Part of a small language model's weights.
Size: 12 layers, width 896, 7 heads of 128, MLP 2368 SwiGLU, vocabulary 8192, 130M parameters.
MLP neurons of a small language model. Each row is named by its layer, matrix (gate and up: input weights) and neuron, and shows model dimensions 725-788. Each number is 128 + 32 x the weight over its row's rms, rounded and kept within 0 to 255. A neuron's up and down rows have the sign that makes its largest values positive.
A block is one neuron, or neurons of one layer that tend to fire together. After each block is what it responds to, as a language model described it from the Wikipedia text at the highest values.

L3.gate1316 [131 102 170 105 135  42 179  95  63 119 125 152 146 117 135  93  94 166 180 156  98  98 158 172 155 143 100  95 114 137 122 209  60 121 149 106 116 173 145  85 126 110 141 159  85 167 120 164  78  96 130  60 148 136 108 138 132 123 118 112 181 143 145 108]
L3.up1316 [151 141 167 125 103 102 198 116 107 151  94 144 145 181 138 119 126 154 135  64  69 124 171 167 135 136 117 167  90 100 145 118 117 163  97 127 154 192 118  84 128  83 121 137  72 140 127 126  62  71 113  53 156 113 106  65  92 148 106 134 191 115 119 115]
Responds to: Music chart vocabulary. Word pieces of music-chart and recording terms, mostly in discography tables and chart sections, such as Record(ed), Ultrat-op, Top, chart, Hit; also weak scattered pieces like peak, highest, hip.

L3.gate1269 [145 134 157  90 104 148 123 156 163 128 180 133 127 120 136 111 149 147 181 106 123  73 146 191  53 165 150 137 116 108 128 113 162 151 165 136  23 146  75 168 125  96 148 107  99  99 113 192  95 121  76 151 146 102  70  80  54 159  72 105 102 128 146 114]
L3.up1269 [128 109 182 144 109 148 126 105 109 156  74 163 153 158 164  95 155 101 164 181  98 128 150 123  93  63 147 115 143 199 140 135 141 137 137 186 119 146 138 111 154  91 136 138 161 160 112 118 171 114  97 111  95 152 148 134 149 134 152  91  97 119 161 187]
Responds to: Closing section-heading equals. The first = of the closing markers after a wiki section heading title, as in == History =, ==Early life=, === Career =.

L6.gate79 [ 61 135 128  74  58 168 173 121 130 119 127 161 150 106 107 137 134  97 189  85 136 136 151 137 158 138 170  86 151 118 148  83  96 125 145 118  53 117 152 100  91 194 136 109 179  94 117 127 130 105 140  79 191 104 147 129 171 132 123 140 126 105 153 133]
L6.up79 [119 156 120 140 129 125 145 117 120 172 156  98  96 197 146  85  77 163 125 183 131 105 130 157 102 132 181  99 142 124 105 134 111 128 125 157 182 163 116 141 142 158 133 172 143 114  85 198 108 156 145 104 157 161  98 127 115  89 122 106 173 137 161  67]
L6.gate158 [160 127 121 136  86 166  80  76 133  92 143 157 102 108 152 109  95 109 128 146 188  86 134 109 165 132 179  96  81 107  48 126 138  82 153  80 118 166  88 130  60 141 125 141 144 120 155 155 118 134 173 120 157 136 121  77 163 133 121 131 137 124 143 136]
L6.up158 [105 100 175 134 151 175 148 130  76 137 135 129 138 144 109 141 153 188  86  81 104 145 133 116  70 148 155 175  95 132 136  75  53 145  78 160 105  93  63 110 145 116 100 118  98 112 106 122 144 100 155 124 188 154 134 102 166 105  84 154 149 103 183 131]
L6.gate321 [144  52 152 159 153 134 129 177 134  81 118 141  91 114 169 172 171 173 133  93 137 112 119 166 100  84 132 197 159 158 121 137 119 137 158 104 134 137  38  69 111 179  95 161 128 142 126 135 125 156 143 102 105  94 173 177 100 117 112 124 125 133 168  67]
L6.up321 [175 112 154  98 130 142 161 209 149  97 113 147 162 114  86 132 119 188 106  87 138  49  86 152 106 106 194 130 127  88 116 133  87 125 196 113 142  90 187 131 156 108 161 159 102 135 168 100 109 123  74 141 150 103 114  93 121 123 125 172  98 135 148  87]
L6.gate439 [148 107  88  88 144 142 129  97 100 127  67 116 121 144 126 123  83 127 130 148 120 114 139 121 157 117  99  60 131  90 179 122 103 116 100 145  66 134  87  90 101  87 162 129 121 120 111  79 136 109 118 123 132  89 112  75 188  65 105 123  73 107 125 154]
L6.up439 [116  88 130  94 107 138 100  90 124 156 137 156 198  93 111  61 106 132 113 125 162 138  68 146 183  86 163 143 149 111 135 111 111 120 113  98 129 153 187 134 141 108 157 193 179 142  69 100 120 134 156 144 118 127 127 144  97 202 133 122 143 128 170 110]
L6.gate465 [131 152 133  10 143  92 110 102 145  88  82 164  99 120 109 139 156 167  73 168 126 122 114 121 108 171 171 106 113 148 142 116 134 152 121  76 120 154 136 114 100 126 143  76 132  82  59 119 154 133 137 197 107 110  82 124 169 123 158  65 195  93 107 131]
L6.up465 [141 124 164 107 134 105 134  84 113 127 173  97 103 134 163 135 125 171 158 145 168 143 150 148 190 131 115 107 166 131 113 156 190 134  92 156  90 110 134 133 170 118 115 121 210 129 140 100 137 109  97 161 140 110 118 127 185 136 198 134  76 142 149 122]
L6.gate479 [121  85 180 130  71 122 157  95 116 150 154 117 151 144  91  77 139 113 134 121 169  97 185 158 132 131 172 110 176 166 158 116 140 171 160 166 169 140 147 165  58  84 132  92 118 161 133 126 171 140 159 154 130 141 112 157 135 173 151 143 160 159 132 136]
L6.up479 [113 147 139 110 101  90  99 141 137  92 143 143 101 141 127 145 174 127 161 141 151 136 172 151 130  92 105 116 129 121 136 114 170 153  71 139  89 126 116 141  78 137 115 123 131 103 104 176  61  59  93 125 198 112  61 183 122 141 139 180 146  75  91  86]
L6.gate579 [179 115  88  82 102 111 124 146 121 127 202 140 166  80 112 117 121 123  80 141 168 177 137 152  95 134 123 153 105 120 153 127 139 196 177 151 135  80 132  85 157 140 116 104 169  93 160  65  80 170 144  97 126 127 138 194 121 137 171 108 159  75  99 121]
L6.up579 [153 124 105  56  95 109 163 111 163 116 179 114 143 119 129 134 112  95 116 107 119 122  63 187 120  80 150 113 165 127 124 103  79 118 141 113  75 110  95 110 132 142 124 145 141 142  95 145 116 138 149 112 170  88 151 169 112  96  45  73 100 145  66 128]
L6.gate822 [ 97 151 162 162 155 104 127 171  93 110 195 132  77 149 149 139 112 154 127 124  51 109 138  92 157 103 157  94 135 104  52 178 160 155 109  91  98 194 129 125  97 123 118 148 122 132 148 116  63 105  99 116  93 163 121  84 126 148  93 139 148  84 138 117]
L6.up822 [165 101 173 164 169 112 139 186 180 144 166 102  98 150 127 185 168 121 135 145 151 120 131 154 146 111 122 141 128 158 173 108  81 132  69 170 170  84 116 131 157  81 179  81 200 171 170 176 124 144 149 122 138 176 135 179 113 122 115 104 101 157 112 111]
L6.gate872 [133 120 123  76  82  92 142  97 155  96 150  88 143 134 138  81  64 113 171 160 152  31 214 101 101 134 162 123 136 167 118  98 105 139 110 127  57 175 182 177  74 113  84 115 124  94 151 128 120 161 108 129  84  61 108 130 138 139 155  62  67 105 167 120]
L6.up872 [132 125 114  90  79  82 167 115 118  94 182 114 166 123 139 113 110 100 160 161 152  63 148 128 158 170 141  86 145 139 119 147 114 144  62 158 122  81 170 103  79 187  83 110 160 105  95 152 154  97 168 144 167 131 113 129 122 187 108 102 119  84 163  81]
L6.gate1140 [178  45 145 135 118 210 122 159  90 157 118 187 116  92 158 111 110 142  65 149 155 120 119  84 135  62  70 105  81 187 140 102 100 189  58 147  74 138 110 139  92 161 136 159 140  82 135 126 156 155 155 174 159 127 156 144 140  90 126 178 143 127 180 105]
L6.up1140 [112  91 135  71 114 113 134  95 148 100 122 133 106  93 117  75 177 108 157 104 202 121 128 100 111 107 124 116  54 168 118 146 164 142  46 134  96 137 105 105  88 177 112 131 152  94 131 152 101 117 149 117 233 115 137 141 156 205 109 182 117 169 134  90]
L6.gate1227 [ 92 172 160 161 109 113  91 118 121 130 115 122 151 126  80  71 119 165 101 131 133 156 135 127 108 158 134 156 108 140 170 148 116 142 119  96 122 153  39 132 125 170 107  74 187 181 130 147 130  91 148  89 114 139 152  61 186 122 154  75 171 120 166 143]
L6.up1227 [ 98 106 142 153  97 187 104 122  97 117  84 149 166  88 101 117 156 119 135 151 104 146 130  77 170 122 140 116  92 157 121 125  79 150 112  90 116 172 152 190 112 103  31  92 143 178 132  59 114  97 165  92 156  68 151 152 116 105 136 160 122 117 144  92]
L6.gate1254 [ 99 102 151  95 119 128 120 124 162 129 161  97 118 126 120 107 155 116 134  99 142  71 151 155 104 150 156 167 167 133  93 135  81 207 162 161  84 148 130  90 124  96 161 176 194 117 117 127 122 110 106  51 164 187 200 154 121 153  83  88  86 148 101  84]
L6.up1254 [129 137  99 107  58 155 165 120 156 144 174 138 108 130 125 140 113 173 112 126 154 183 141 142 109  76 153 166 126 113  74  73 109 134 112 161 151 131 111 128  91 115 123 114  92 137 132 196  68 122 165  24 157 104 153 158 108 118  75  91  91 191 139 168]
L6.gate1671 [111  85 152 133 147 119 143 139 133 123 117 159 110 121 139  72  87 197 135 132 140 144 120 148 169 156 125 132 115 113  84  89 110 145  78 116 168 138  66 142 105 128 127 128 118 152 124  93 132  96 132 192 103 116 116 111 166 128  87 135 101 108 108  87]
L6.up1671 [158 163 131  82  91 162 113 132 147  60  97 149 131 120 116 112 116 108 144 166 107 125 124 110 113 100  70  65 120 143  91 151 183 162 135 189 145 113 136 102 136  92 151 162 169 124 128  83 143 125 112 131  78 102 116 128 129 115 145 116 105 113 100 134]
L6.gate1973 [122 100 113 175 130 115 113 195  80 109 164 116 159 152 195 133  76 138 115 138  86 109 148  69 177 154 142 128 196 119 100 139 136 102 149  78  77 147 114 137 163 118 106 158  97 113 157 125 158 133 122 113 131 167 109 151 127 138  99  95 156 158 195 102]
L6.up1973 [106 142 151 129 128  71 103 113  78  87 162 157 122 173 133 121 148 115 150 139 132 176 152 122 124 137 127 140 119 126 116 125 113  80  72 129  91 178 112 115 104 162 108 140 155 143  62 111  76  74 126 119 153 139  76 122 160 203  85  93 126 141 200 149]
L6.gate2151 [110  55 141  92 145 124 117 120 126 149 120 170 127 103 171 213 109 122  98 171  89 114  94 133 158  79 146 129 166  95 127 172  81  92 133 184 100 109 129 134  80 139  86 124 108 135 197 135 122  96 151 135 182 179 102 153  88 102 163  68 142 115 165 119]
L6.up2151 [106 168 154 137 109 190 149 188 131 152 113 136 112  99 135 109  97  71 118 106 112  88  53 173 116 123 156 146  95 143  86 157  87 154  90 195  50  68 123 157 122 191 140 108  98 160 143 148  67  93 144  86 116 145  90  76 141  88 109 136 159 165  98  96]
L6.gate2194 [102 157 134 115 122 134 112  57 122 144 180 125 139 139 173 147 102 160  99 166 179 135 141  91 140 130 122 116 176 145 174 204 135  62 124 119 166 132 111  84  76 100 138  86 113 157 137 101 108 159 167 161 115  83 111 134 126  94 126 160  79 122 121 120]
L6.up2194 [120 137 174 126 112 147  73 143  63 127 100  88 130 165 144 121 141 155 164 125  79 146 209 121  65 144 163 168 145  55  20  98 160 138 150 128 183 109 112 107 111 113 115 111  98 154 128 122 135  91 153 159 135 116 108 117  99 159 155 116 104  94 118 116]
Responds to: Wiki heading closing equals. The first closing = sign right after a Wikipedia section heading's title, as in "== Early life'='=", "== Cast =", "=== District 18 ="; rarely word-final plurals.

L2.gate199 [146  79 116 113  81 110 108 113 110 147 161 124 164 178 125 115  97 104 120 121 141  73 118 118 112 104 132 107 130 149 114 143 101 125 135 218 114  81 124 177 119 128 141 109 138 153 124 140 103 149 132 156 153 102  98  88 114  78 139 158 132 153 126 144]
L2.up199 [143 136  98  83 110  88  98  91  95 177 128 130 121 136 103 150 125 144 165 157 119 130 159 150  90 126 115 136 142 114 124 118 107 159 192 165 125 160 158 145 128  62 102  34 138 160 146 153  76 143 123 146 190 140 156  61  96 130  84  81 131  83 112 112]
L2.gate1146 [100 126 130 154 130 127 126 165 119 123 183 138 133 198 177 106  66  91  87 137 153 139 194 146  53 137 153 135  95 170 130 178 133 173 147 119  97 157 105 154 151  97 102 128 130 200 101  60 124 194  66 105 160 126 122  50 119 163 114  88  78 150 150 115]
L2.up1146 [144  67 124 147 144 153  54  96 145 123 102  76 208 119 143 104 147 114 144 204 134 141 113 194 115 138 179 140 163 174  70 105 147 136 143 121 139 122 132 118 155  94 142 158 123 113 164 139 130 167  74 140 144 149 145 149  88 181 107 121 115 103 132 146]
L2.gate2093 [145 211 143 151  92 164 126 145 170 128 165 102 126 111 179  97 119 160 189 162  96 146 130 127 156 134 138 136 139 130  92 128  94 145 108 117 121 150 177  93 143 152 122 171 164 118 145 108 152 163 160 157 128 110  75 191 139 145  96 131 111 135 138 108]
L2.up2093 [175 189 180 126  99  77 117 118 143 169  79 108 111 175 153 132 127 110 107 168 165 113  92 168 202  83 142 119 112 174 128 131 149 127 127 119 131 192 137 156 104 105 154  86 115 122 178  86 193 156 125 103 110  85 123 194 112 154 118 159 188 127 105 140]
L2.gate2233 [138 169 120 147 135 189  88 143 129 115 136 117 156 133 151 169  98 144 152 150 110  97 186 136 163 116 137 162 151 130 121  76 161 163 132 106 158 127 136 156 177 108  78 110 116 113 129 169 157 103 195 140 214 147 110 143 144 118 110  96  86 181 138 191]
L2.up2233 [112 101 147 127  74 123 120 160 130 158  97 138  72 190 146 133 104 203 146  88 163 101 130 159  61 133 145 118 112 127  93 153 107 176 103 116 121 123  72 146 131  66 160 105 171 107 106 123 101 175 136 116 188  89 131  48 178 131  88  80 137 151  83 115]
Responds to: Closing heading equals signs. The first = of the closing markup after a wiki section heading's title, as in ==Reception==, ===Albums===, ===Feeding===.

L6.gate199 [152 150 178 109 135 118 155 150 138  91  95 152  68 148 169 118 144 123 134 104 135 132 142 105 145 117 178 144 135 128 114 200 116 110 125 137 171 115 107 152 106 152 136 110 131 132  97 120 125  88 146 134 149 141 145 123 146 162 112 110 152  76  95 102]
L6.up199 [132 133 140 153 154  72 109 167 140 170 142 107 158 142 140  89  99 131 123 134 139 115 169  58 140 124 130 126 159 142 122 166 210 168 152 158 155 130 106 129 129 139  92 139 136 144  82 153 114 140 134  63 117 128  72  95 141 158 124 131 146 122  91 157]
L6.gate227 [ 89 138 121 131 111 130 128 144 100 136 116  48 131 106 105  59 122 152  94 188 153  54 154 135 172 101  91 192 115  96 142 106 161  74  95 109 119 161  75 162 135 163  90 112  59 157 156 125  95 163 112 187 112 132 162  82  77  80 100 135 122 144  98 138]
L6.up227 [121 147  96 155 102 128 119  95 124 131 114 133  99 154 120  85 126 166  58 121 120 167 171 163 134 107 164 173 130 112 150 129 155 204 129 101 125 201 164 136  91 134 155 153 169 105 135 131 124  86 134 111 176 102 121 143  95  91 161 115 132 109 107 113]
L6.gate389 [119 105 114 173  95 100 110 119  74 106  63 128 112 209  93 160 110 153 100 113  99 115 131  93 128 104  93  80 145 188 150 163  95 148  78 110 158  92 177 116 110 161 130 139 182 167 109  42 142 183 102  89 135 128 136 132  79  75 143 130  94 134 163  78]
L6.up389 [ 96  97  91 168 100 145 114 101 147 134 124 170 120 124 172  96 107 154 137 158  96  75  98 149 163 133 128 104 102  52 172 137 144 174 172 122 154 127 114 126  62  96 113  94 135 160  71  69 170 116 145 151 188  72 163 147 142  77 161 128 165  97 132 140]
L6.gate392 [201 160 134 130 139 126 157  93  94  78 145 114 120 107 109 128 112 117 144 155 142 109 192 102 128 187 134  70 118 163  56 149 151 129 172 134 132  50 166 182 159 100 125 123 126 145  95 115 142 126 114  71 145 136 117 136  84 149 126  97 131 130  88 145]
L6.up392 [ 80 141 127 133 109 135 105 115 117 130 117 124 123 187 123 100 162 165 103 129 128 132 163 169 123 154 104 125 160 109  73 136 132  99 107  59 160 181 101 188 156 135 109 155 130 117 123 108 127 120 124 126 121 148 181 176 153 171  91 147 131 136 103 121]
L6.gate649 [115  84 145 138  92 145 132  85 161 137 167 102 165 147 133 100  85 218 135 147  53 119 165  95  67 165 125 182 191 134 114 164 196 115 105 144 158 119 117 101 113 117  51  71 152  94  76 129 122 130 144 198 124 122 142 191 103 151  92 150 113  79 178  77]
L6.up649 [ 55  63 162 131  59  50 102 109 118 125 170 133 151 126 100 138 146 165 123 143 114 124 143 126 163 170 157 140 163 174  99 175 149 169  93 129 165 134 150 162 160 128 174 182 153  46 110 139 116 168  97  83  70  95 124 167 122 156 103 149 164  99  86 128]
L6.gate687 [135 125 139 139 146 106 129 146 115  98  73 134 156 140  79 142 123 154 109 143 109 101 176 137  73 130  62  85 158 117 152 145 128 120 140 153  80 186 132  88 137 110 127 111 154 137 102 104 121 108 134  99 121  54 110 110 147 114  82  88 112  93 162 113]
L6.up687 [132 154 120 161 110 107 125 144 157 130 123 144 221 157  57  65 128  99  88  97 129 116 128 137 117 156 101 134  90 121 139 157  67 112 116 185 138  96 127 114 134 135 165  59 160 119 158 129  93 119 143 114 101 151  86 133 186 136 141  77 159 156 109 113]
L6.gate768 [135 163 128 130  93 161 128 155 207 153 126  65 135  75 125  82 103 136 133  92 167 131 101 113 137 169 138 106  91  95  74 172 147 159 111 154 156 203 132 155 136 170  86 107 120 142 141 117 132 110 123 174 132 149 117 156 128  78 115 126 202 107 137 101]
L6.up768 [136 175 138  97 119 138  78 108  76 142 110  82 121 136 137  64 110 149 154 142 157  72 155 138 136 139  93 133 140 130  98 145 123 118 147  86  95 152 104 146 114 114  80 145 146  95 136 122  88 137 125  99 111 117 121  84 118  71 120 170 179 115 156 152]
L6.gate975 [162  70 118 123 134 144 117  82 130 151 134 137 170  65 147 127  96  96 122 135 121 173 144 144 134 117 122  88 141 215 108  81  97 191 129 105 136 148 123 149 205 109 172 109 149 163 164 100 183  79  51 121  95 122 129 159 116 131 143 116 199 111  85  74]
L6.up975 [111 137 177 183 140 157 116 160 138 179  85  93 128 161 124 146 102 139 122 137 125 135  75 114 158 158 113 103  79  57 106 161 127 135  92 166 134 158  84  77  91  91  85 140 160 152 142 138 144 218 161 125 141 149 110 146 119 130 108 141 143  94 132 126]
L6.gate1375 [ 56 151 115 120 116 103 164 105 136  93 150  99 121 146 104 110 152  89 137 117  79  70 174 137 150  72 145  91 144 104 100 128 133 109 113 216 166 149  79 105  81 136  66 101  86 131 115 132 108 112 144 139  75  88  95 127 164 174 151 137 140 186 123 141]
L6.up1375 [ 88  81 138 168 149 146  57 112  28 139 149 160 158 145 184 157 137 167 111 121 162 146 168  60 132 125 122 148 175 177 117 177 141 134 103 121 165 101 192 131 105 146  61 183 138 100  99 157 174 130  96  65 126  99 129 190  98 106 140 158 128 146 125  75]
L6.gate1804 [ 96 104 115 121 152 131  71 141 112  85  90 137 131  67 124 113 150 193  98 188 108 148 128 128 104 159  89 108 177  74 145 123  98 119  84  71 151 160 157  84  91 129 152 174 121  84 103 172  61 113 148  80 131  83 189 133 152 181  74  90 154 126  70 119]
L6.up1804 [ 92 107 161 192 140  64 103 104 101 149 118 147 199 129  89 100 140 111 126 150  46 133  93 135 118 141  98 155 180 158  91  56 183  60 116  85 155  68 126 117 116 112 155 124 164 117 142  99 172 162 122 194  99 130 115  66 113  76  96 128 130 158 107 147]
L6.gate1873 [ 93  94 145 150 102 116 128 104 143  72 188 144 130 123 124 104 113 194  97 131 130 130 107 104  98  79 121 113 104 139 151 132 154 117 188 160 145 124 115  94 113 165  90 122 156 128 139 119 169 103 163  44 175  87 139 170 153 133 143 114  94 115 119 148]
L6.up1873 [159 106 104  87 151 129 130 152 101 115 119 144 148 128  53 101 113 131 133 151 132  88 143 191 124 112  78 147 134 116 140  93 174 139 133  74 222 121 150 116 132 177  81  45 185 107  97 202 145  82 113  79 155 117 144 160 181 145 144  90 178 124  93 121]
L6.gate1972 [193  54  95 187 122 110 169 114 176 151 120 152 169 144 130  93 132 207 139 162 132 108 142  87 131  70  97 135 119 133 191 164 164 145 105 131 121 110 171  95 140 159 121 150 109 117 142 128 111 105 130 139 158  88 108 116  94 168 113 105 134  84 106 142]
L6.up1972 [176  70 127 161 147  99 106 182 113 191 152 102  80 173 128 106  88 154 189 104 126 109 137  89  83 132  71 144  89 145 187 136 176 138 161 116 142 108 114 161 131 159 159 119 133 115 156 154 182 140 123 151 130 112 126 154 102 132 150 179 147  82 128 137]
L6.gate2047 [141 118  89 156 114 118 153 124  66  88 118  94 125 180 104  77  68 197 145  96 160 142 102 151 156 139 121 120 171 114 161 137 134 134  75  92 136 124 113 166 160  99 124  95 121 142  71  92 137 113 111 152 134  61 131 164  72 101  96 108 168 119 145  93]
L6.up2047 [117  99  84  87 146 147 103 148  60 123 121 195 127  98 110 146 114 159 127 155  56 138 126 179 105  65 158 117 131 206 122 152 101 108 123 162 101 142 154 158 143  96 167  78 126 174 153 128 171 119 144 168 188 153 161 147 119 154 109 132 194 172 147 100]
L6.gate2064 [ 80 128 186 145 139 164 178 161 115 133 115 190 106 109 126 158  94 186  86 182 105 129 177 137 104 118 166 111 115 100 119 112 112  92 109 101 130 143 143 154 159 153 132 156 147  73 191 188 122 128 162 136 143 115 102 142 157 160 118 111 138 101 140 204]
L6.up2064 [ 95 148 109 140 105 120  81 107 123  91  84 129  99 100 211  85 159 147 126 130 102 101 132  87 135  95 114  70 110  79 140 143 175 117 128 170 178 114 118  95 116 115 128 124 125 124  58 110 161 122 171 124 156  95 158 131 196 156  92 139 109 139 148 108]
L6.gate2092 [154  85  49 177 121 123 156 101  81  99 134 139 200  90 164 128 102 146 115 100 110 121 103 114 146 109 110 110 105 156 183 132 160 130 123 116 136  75  69  63  72 192 150 125 128 178  60  79  51 140 171 136 144 129 138 158 192 161 151 245 162  82 138 142]
L6.up2092 [107 146 113 181 106 130 131 125 101 177 110 154 149 148 160 185 192 141 151 113  64 204  73  79 136  93 162 126 138 135 136 179 160  95 112 134 210 187 117  83 145 124 172  72  68 120 170 172 103  97 113 168 126 108 217 139 118 140 155 150 108 165 140 172]
L6.gate2192 [ 88  74 167 179 104  95 117 102  60 130  70 112 149  88 149  80 132 182 115 165 136  73 166 139 128 127  87 117 139 130  95 120 175 150 107 135 104 114 197 171 102 113 100 113 159 148 111 124 175 214  89 153 135  97 114 198 140 144 105 160 165 168 136 127]
L6.up2192 [ 88 120 136 121 115  82  85 147 122 134 121 121 121 176 200 115 104 166 148 129  98  85 157  68  98 195 116 150  98 117  97 124 114  66  33 119 113 205 135 125 127 176 104 152 117 117 101 106 143 155  77  98 112 126  95 182 158  96 154 161 157  69 143 133]
Responds to: Music release vocabulary. Words and word pieces about releasing recordings in music articles, such as Single in chart tables, Side one, appeared on, issued, signed to; scattered mid-word fragments elsewhere.

L2.gate188 [130  76 124  90  92  98 102 145  79  94  83 138 116 124 130 158 157 121 142 126 142 107 140 143 162  70 128  81 138  84 123 145 128  89 122 166 176 167 110 159 189  98 103 110 120 162 102  83 113 214 186 164 173 123 163 164 106 139 180 177 110 169 112 183]
L2.up188 [100  77 120 131 129  82  77  72  44 136  84 144 124 148 151 159 193 131 152  70 124 126 173 169 146  46  83 100 129  84 106 126 134 121 121 141 159 151 133 130 165  69 102 122 156 154 101  83 163 175 168 138 164 138 145 165 169 124 170 143 114 151  56 157]
L2.gate1170 [135  89 167  69 143 171 184 126 110 163 127 123 163 160  52 197 122 121 117 132 137 128 152 124 106 152 115 122 156 104  85 146 136 154 151 171  63 170 194  77  84 173  90 136  86 139 122 142 104 169  94  89 121  43 118 154 133 105 140 181 137 137  83 107]
L2.up1170 [122  99 153  78 110 111 199 108  82 133 112 135 134 139  73 167 165 146 112 155 133  81 175 116 141 138 111 171 142 109  84 124 141 147  76 151  90 173 196 112 123 145  99 156  81 145 137 149  87 151  95 102 126 121 114 162  71 120 101 121 160 157  90  66]
L2.gate1514 [150  64 115 155  34 103 167 112  83 130 151 150 147 143 156 113 145 183 137 147  54 119 146  52 171 180 104  98 155 147 109 142  96 116 124 132 133 167 172 129 164 182 140 112  69 134 115 150 132 135 157 151 162 110 170 156 110 211  78 137 131  99  89 191]
L2.up1514 [154  79 130 137  71  85 152  99 124 153 128 132 143 123 160 131 149 156 122 190  61  68 128  43 140 166 100 105 124 143 155 162  96 129 139 122 163 190 101 127 168 164 171 146 110 145 108 131 152 165 133 153 159  95 184 131 148 158 100 145 178  94 106 157]
L2.gate2050 [125 109  93  81 104 137 135 124 135  74 107 142 147 132  83 137 142 142 121  92  78 146 147 108  97 111  86 106 111 117 121  61 126 156  93 137  68 134 127 160 155 164  93 119 131 147 103 106 141  79 109  93 121 120 116 124 138 101 159 144 136  90 136 147]
L2.up2050 [ 87 136 152 126 133 139 139 162 133 122 133 126 160 103 172 136 173 170 135 114 129  85 192 151 135 132 135 138 115 101 110 104 132 169  94 120 119 152 124 137 150 157  75 135 121 190 111  59  93  62 130 187 105  88 178 138 123 110 106 186 145  92 155 152]
Responds to: Music release vocabulary. Nouns for recorded music in articles about songs and albums, such as single, track listing, song, Records, recorded, Hit, and parts of songwriter and poems.